Weights of a small GPT-style language model, trained from scratch on English Wikipedia: RMSNorm before each block.
MLP neurons of a small language model. Each row is named by its layer, matrix (up: input weights; down: output weights) and neuron, and shows model dimensions 16-143. Each number is 128 + 32 x the weight over its row's rms, rounded and kept within 0 to 255.
Before each neuron's rows, "fires on" lists the tokens most often at its 100 highest values on Wikipedia text that the model never trained on; "fires before" lists the tokens most often just after its 100 highest values on Wikipedia text that the model never trained on. A number after a token or word is its count.

fires on: " " 73, "0" 18, " (" 4, "–" 4
fires before: "1" 98
L5.up1463 [157 126 100 112 141  87 148 144 123 112 147  97 133 142  88  92 114 139 121 133 148 161 166 164 113 115 110 146 175  98  96 148 139 160 154 112 171 142 130 175 186 168 118  96 115  53 126  55 139 100 138  78 133 110 104 138 108 217 152 152 154 191 112 170 170 191  84 113 139 103 208  79 135  97  91 162 138 187 135 101 194  88 130 164 133 155 139 131 145 140 136 146 221 111 159 161  97 119  98 110 137 179 177 193 106 144 123 122 169 126  98 147 130 121 126 149 173 138 130 118 109 132 139 116 143  43 123 108]
L5.down1463 [149 103 120  89 153 152 153 136  67 185 109  97 129 108  70 229 156 123 168 162 153 187 172 203 133 109 135 204 147 149 135 138 154 140 129 140 126  92  76 135 178 155 113 108  89 152 182 108 142 155 157 121 124 123 139 188 132 143 137 159 105 174 129 110 114 100 147 169 118 211 205 131 136 135 101  96 173 131 138 128 194 101 151 106 157 111  82 136 210 172 127 154 114 117 161 107  82 130 201 100  82 104 124 139  91 107 143 168 154 126 101 145  46 141 147 178 116 154 140  61 125 175 101 123  98 162 113 132]

fires on: "2" 58
fires before: "0" 55, " in" 10
L5.up2148 [ 91 124 148 131 143 116 119 128 143 138 110 104 133 158 162  64 114 168 107 181 125  94 137 118 108  58 162 179 142  97 127 157 136 116 136 118 135 131 167 182 159 104 140 142 158 161 118 169 117  86 151  71  97 132 157 193 110 145  61 121 151 117 160 134 168 125 118 162 117 163 145 175 124 159 132 164  99 120 140 145 151 111 166 156 118 142 111 144 125 202 142 137 131 127 152 140 217 112 150  96 142  97 179 139 152 176 111  90 195 104 163 162 105  83  97 112 107 129 135 132  72  80  48 139 139 171  79 121]
L5.down2148 [ 88  90 163 129 121 132 135 104 122 178 167 100  90 156 136 136 128  82 114  79 166 120 106 141 120  77 144 125 136 202 108  94 145 135 134  95 116  99  68 105  77 183  56 149 120 146 138 133 174 102 130 196 126 158 133 133 127 157 190 144 119  88  66 125 155 112 150 148 140 126 140 138  82 128 133 106 126 125  91 174 123  80  86 119 104 136 159 137 120  88 196  99 145  82 132 127 126  95  97 123 136 121 113  84 172 103 145 136  96 141 129 117 155 118  87 159  88 110  89 137 197 166 173 156 136 107 153  87]

fires on: "0" 29, " " 12, "8" 11, "9" 9, "7" 5
fires before: "0" 30, "s" 27, "1" 11, "4" 4, "9" 4
L5.up680 [119 153  95 201 189 183 134 158  84 122 153 178 164 149 150  87 117 148 111 177  94 102 149 154 187  86 155 116 102  91  81 127 142 105 139 137 169 151 142 145 193 142 161 162 113 128 124 165 123 125 160 106  90 134 125 161 165  98 127 142 175 131  82  83 125 112 174 161  83 165 201 100  64 148 158 152 165 107 128 128 157 165 134 142 185  87 182 157 114 155 148 156  69 122 131 159 120 143 107 123 160  70 124  94 149 110 125  68 130 118 103 149 115 128  62 164 112 152 200 131  80  84 135 120 110 152 141 161]
L5.down680 [112 129 124 107  89 113  85  69 139 147 123 158 156 164 147 124 115 110 165 138 152 165 211 106 125 133 127 144 166  83 126 111  94 160 133 143 140 128 152 141 155 145 100  99 137  94 139  86 174 113 157 165 114 100 103 179 139 119 129 137 138 196 123  99 101 152  90 118  82 179 126  81 137 174 123  75  96 133 146 158 118 127 148 132 186 133  86  89 144 130 132  88 106 138  77  89 128 101 182  99 118 130 125 189 144 163 138 108 107 119 103 133  70 177 124  71 102 111 103 153 151  97 132 165 150 177 102 142]

fires on: " " 32, "2" 11, "1" 10, "K" 6, " (" 6
fires before: "3" 59, "2" 12
L5.up1467 [ 91 121  65 159 149 133 141 150  68 130 130 139 191 140 148  58  87 103 117 138 163 116 138 126 117 162  91 131 140 151 165 112  38 182 119  16 117 119 153 139 173 179  62 144 168 157 119 104  69 119 118 146 170 113 153  85 132  94 104 117 128 134  78 162  98 171 127 105 102 128 134  76  80 117 147 162 121  81 128 109  89 106 154 132 137 159 130 167  87 128 137 154 159 130 149 140 147 134 145 127 160 150 130 151 135 136  68 151 141  97 125 105 180 116 148  75 172  66  86 140 142  93 155 191 114 114 147 104]
L5.down1467 [155 127 136  92 124 146  82  83 161 128 149 100 139 164  65 167 140 150 183 104 211 120  97 134 144 152  95 117 121 109 100 117  70 111  93 117 128 103 130 189 133 121 160 127 187 110 164 122 163 115 158 160 102 121 101  46 138  74 148 137 126 138 118  73 114 223 132 126 116 199 128 148 122 147 133 105 154 105 119 108 176  56 154 116 101 159  74 115 159 162 122 140 108 135 153 139 159 151 136 149 119 151 104 146 137  83 184  65 179 123 122 164  94 168 117 108 120  97 115 156 126 138 112 138  98  87  85 141]

fires on: " " 32, " |" 30, "0" 9
fires before: " " 30, "0" 22, "1" 6, "2" 5
L5.up1508 [113 126 130 125 148 103  91 142 120 127 151 108 164 137 148 128  98 177  88 144 165 143 152 130 122  96 174 163 110 136 161 153 121  99 160 145 133 134 107 124 200 170 169 180 103 125 153 111 142 156  79 159  93 162 144 106 159 110 129 106  97 113 116 140 149 173 179 211 137 143 171 151 103 183 105 114 101  47 115  91 128 117 114 176 106 143 120  78 114 182 112 142  67 159 162 118 179  97  99 137 119 109 121 140 117  57 154 210  96 112  85  96 139 109  96 135 215 154 121 139 146 110 105 140 125 135 117 158]
L5.down1508 [130 186 124 152 149  90 227  83 144 140 168  74 125  80  89 196 158 132 153 143 107 160 127  99 139 115 117  54 150  90 115 163  54 131 136 155 131 125 109 149  89 190 115 144 128 150 114 186 101 118 150 123 146 108 142  41 111 113  86  52 165 131 169 151 142 109 125 107 139 161 122 147 113 109 154 102 125 138 150 194 108 112 116 172 110 123 114 118 133 112 150 139 141 117  58 124 108 118 134 163 128  86  91  64 164 163 132 157 148 119 117 189 112 104 106 191 134 130 156 202 141 125 147  92 128 101 182 153]

fires on: " " 99
fires before: "1" 65, "2" 22, "6" 8
L5.up486 [184 142 140  93  85  68 134 124  91  89  79 109 116 104 100 100 115 133  93 114 186 105 125 112  91 170 105  79 158 110  92 161 136 101 180 154 123 107 140 131 255 119 142 156 144 110 114  92 139  77 148 141 152 143 156 134 146 108 174 145 156 142 126 162 139 138 129  86 107 122 153 117  86 114 104 141  96 107 126  95 111 140 149 128 148  75 143 164 123 130 139 101 121 159 102 115 132  67  58  89  92 131 145 149 127  78 100 149 117 132 118 102 124 149 147  91 118 106 154 121 148  97 119 170 176  98 184 147]
L5.down486 [181 121 129  63 123 105  95  74  85 147  49 130 151 127 130 122 130 146 161 136 189  49 105 134  89  86 182 118 117 115 130  93 156 142 102 139 132  91  81 144 144 128 161 144  66 101  77 146 107 102 126 197 156 177  92 119 198 125 139 143 124 128 151 128 114 119 151 130 121 117 152 135 114 116 143 106 201 118 117 110 133 129 113 157 142 119 131  79 118 161  60 121 127 130  87 126 170 138 127 147 147 158 185 122 122 130 147  67 138 136 145 129 171 153 105 104 102 104  97 156 123 123 154  95 100 164 123  96]

fires on: " " 57, " |" 10, " for" 4, "===" 4
fires before: "2" 51, "1" 7, " G" 4
L5.up1055 [119  96 126 156 115 136 150  97 132 133 154 152 180 125 167 153 133 153  99 120 143  96 173 109 122 139 145 132 143  97 179 185  98 174 117  85  88 192 191 103 158  67 108 156 139 133 148 117 110 127 155 142 145 137 108 161 144 178 127 159 167 100 149 198 110 120 150  86 154 159 209  79 106 162 100  85 106  83 144 127 120 177 105 168 147 147 123 137 127 150  78 140 132 161 154  96 165  98 210 103  96  80 150 145 106 161 179 141 172 124 135 125 114  83 141 114 133 214  93 100 152  86  90 107 196 182 100 142]
L5.down1055 [107 103 165 153 215 137 103 151  82  81  78 147 103 144  56  80 182 104  90 189 124 187 119 117 128 106 116  92 134 163 166 178 143 113 133 140 104 147 154 122 124 195 111 149  91 109 130  69  99 167  98  96  86  95 135 119 110  57  78 148 179 149 115 137 112 115 141  72  66 137 169 170  60  90 152 117  69 112  89 148 144 114 116 163 140 160 128 108 146  90 149 119 115 100 139 112 115 144 160 100 107 130 119 153  83 118 125 134  90 127 131  27 142 148 104 102 155  93  91 174 164 148  90 117  94 143  73  75]

fires on: " " 47, "–" 6, "as" 4
fires before: "2" 44, "3" 4, "1" 4, "7" 4, "ili" 4
L5.up1900 [ 81 130 114  77  74  90 114 129 167 139 115 133 106  96 140 128  71 161 115  95 104  58 132 101 134 136 187 157  96 136 155 110 132 109 120 150 102 129 158  98 135 119 126 103 118  65 156  99 118 150 136  80 150 145 117 206 124 131 165 139 122 139 149 191 131  86 161  92 173 142 118  86  94 174  81  70 145  83 123  68 109 128 141 121 128 106 104 157 105 197  91  87 154 170 102 144 170 120 155 123  82 126 121 152  57 127 152  77 129 143 132 111 166 146 137 146  82 130 138  72 105  98 126 140 159 174 133 100]
L5.down1900 [108 117 128  92  87 133 152 139 133 128 141 111 113 126 106 120  95 151 121 127 140 106 154 165  77 112 126  75 119 197 135 139 131 120 108 118 147 145 142 102  82  87 205 161 122  40  69 141  95 127 128  80 163  95 109 127 111  82 123 128 129 121 124  55  66 133  73 118 151 106 108  74  65 139 125  74 181 204 124 148  71 127 117 146 151 136 152  85  90 136  89 148 201  98 124 152 132  68 202 158 111 170 166 169 151 113  72 120 111  77 121 142 149 115 105 146 200 131 146 178 127 127 120 167 134 134 134 129]

fires on: " " 62, "-" 15, " −" 11
fires before: "1" 60, "9" 13, "7" 11, "8" 8
L5.up1085 [177  92  81 106 136  86 181 136 159  97 118 149  94 122  70  68 126 141 120 136 138 119 160 164  72 121 134 143 171 165 108 178 160  93 174 156 201  94 165 143 109 122 109 109 137  64 116 135 111 199 133 153  75 117 129 103 108 133 104 140 191 221 112 149 179  98 132 121 136 114 143 156 113 137 134 165 108 181 153 147 158 161  69 161  90 103 151 126  89 146 165 130 161 144 134 122  85  82 155 143 106  93 122 118 147 141  68 165 102 113 126 139 104 139  97 178  91 114 165 131 173 126  69  94 148 120 135 130]
L5.down1085 [159 114 178  79 121 160 147 135 130 124 166 118 136  72 159 147  99 100 156 180 145 145 126 111 128 121 138 114 122 192 110 131 160 144 159 137 170  52 113 144 150 141 106  93 106  62 144 178  84 140 176 130 191  87 118 178 142 153  90 164 193  91  93 155 122 123 132 149 156 172 199 143 138 122 112 157 136 142 122 137 130  61 163 131 117 108 143 164 142  93  84 168 215  69 129 132 125 110 169 132 112 108 149 130 169 138 118 102 158 165 179 125 130 125 147 119 121 156 127 124  85 126 154 137 125 140  83 137]

fires on: "1" 15, " " 14, "2" 13, "0" 13, "9" 10, "5" 7
fires before: "2" 38, "3" 33, "1" 12, "4" 8
L5.up596 [121 133 105 133 110 132 197 141  92 155 160 152 103 161  83 107  93 141  90 153 191  94 146 122 108  56 123 178 142 113 123 211  67 182 165  96 150 171 153 118 180 149 175 104 105 115 163 147 127  74  68 140 124 150 152  85 199 132 136 100 214 139 130  95 170  87 128 135 106  87  91 102 157 128 146 158 122 198 144 162  64  64 113 118 114  98 128  59 130 136 110 150 119 122 104 208  91 148  99 123 130 143 120  94  79  57 118 154 117 138  81  85 139 179 148 139 152 138 173 132 151  95 161 121 134 147  42 150]
L5.down596 [101 121 127 176 135 175 112 170 105 161 127 142 139 165 138 118 142 134 105 160 114  83 103 140  72 145 109 142 168  66 114 216  83 186 102  42  90  94 188 101  73 164  92  95  89 117  74 123 125 134 133  83 116 150 106 150 119 172 154 139 139 137 140 109 155 195 126  88 172 121 153  64 136  86  94 136 149 120 135 147 122  71 124 201 148  77 152  91 108 126  51 149  80 105 128 129 177  90 181 123 141 149  90 147  99 147 117  97 135 138 144 163 131 123 108  89 151 125 100 103  99 170 169 158 205 170 117 159]

fires on: "1" 24, " " 22, "2" 12, "–" 9, "0" 8, "5" 5
fires before: "2" 60, "5" 18, "4" 6, "8" 4
L5.up199 [174 128 114  97 152 147 149 159 134 132 163 177 123 138 157  75 160 128 166 156 133 138 145 143 174  46 117 149  89 177 142 125 171 137 150 112 119  94 120  99 159  89 134  70 130 132 117 135 100 153  99 105  60  98 151  79 156 137 118 153 161 110  92  96 177 145 120 102 129  64 131  82 123 116 163 125 161  73 169 141 129 126 123 137 168 117 126 138 104 143 106 152 155 104 109 159 147 167 118  92 102 144 169 148  47 170 142 158 132 168 159 131 156 117 145 124 115 127 112 166 112 124 135 143 154 104 177 132]
L5.down199 [ 83  95 112 115 117 128 119 100 118  96  85 179 111 166 155  72 146 149 122 182 170 183 114  88 157 173 141  99 119 193 201 141 152 107 137 134 106 128 135  81 162 163 151 113 145 131  82  98 162 151 162 193 114  96  82 142 112  59  54 123 106 135  86 131 103 127 112 144 112 119 119 132 161 177 156 125 164 112 156 136 125 157 121  89  92 116 143 177 111 197 115 133 109 157 125 145 118  98 118 138  43 148 109  94 126 139 142 136 113 138 178  83 162 123  96 120 149 109 178 169  98 128 143 109  95 107  95 144]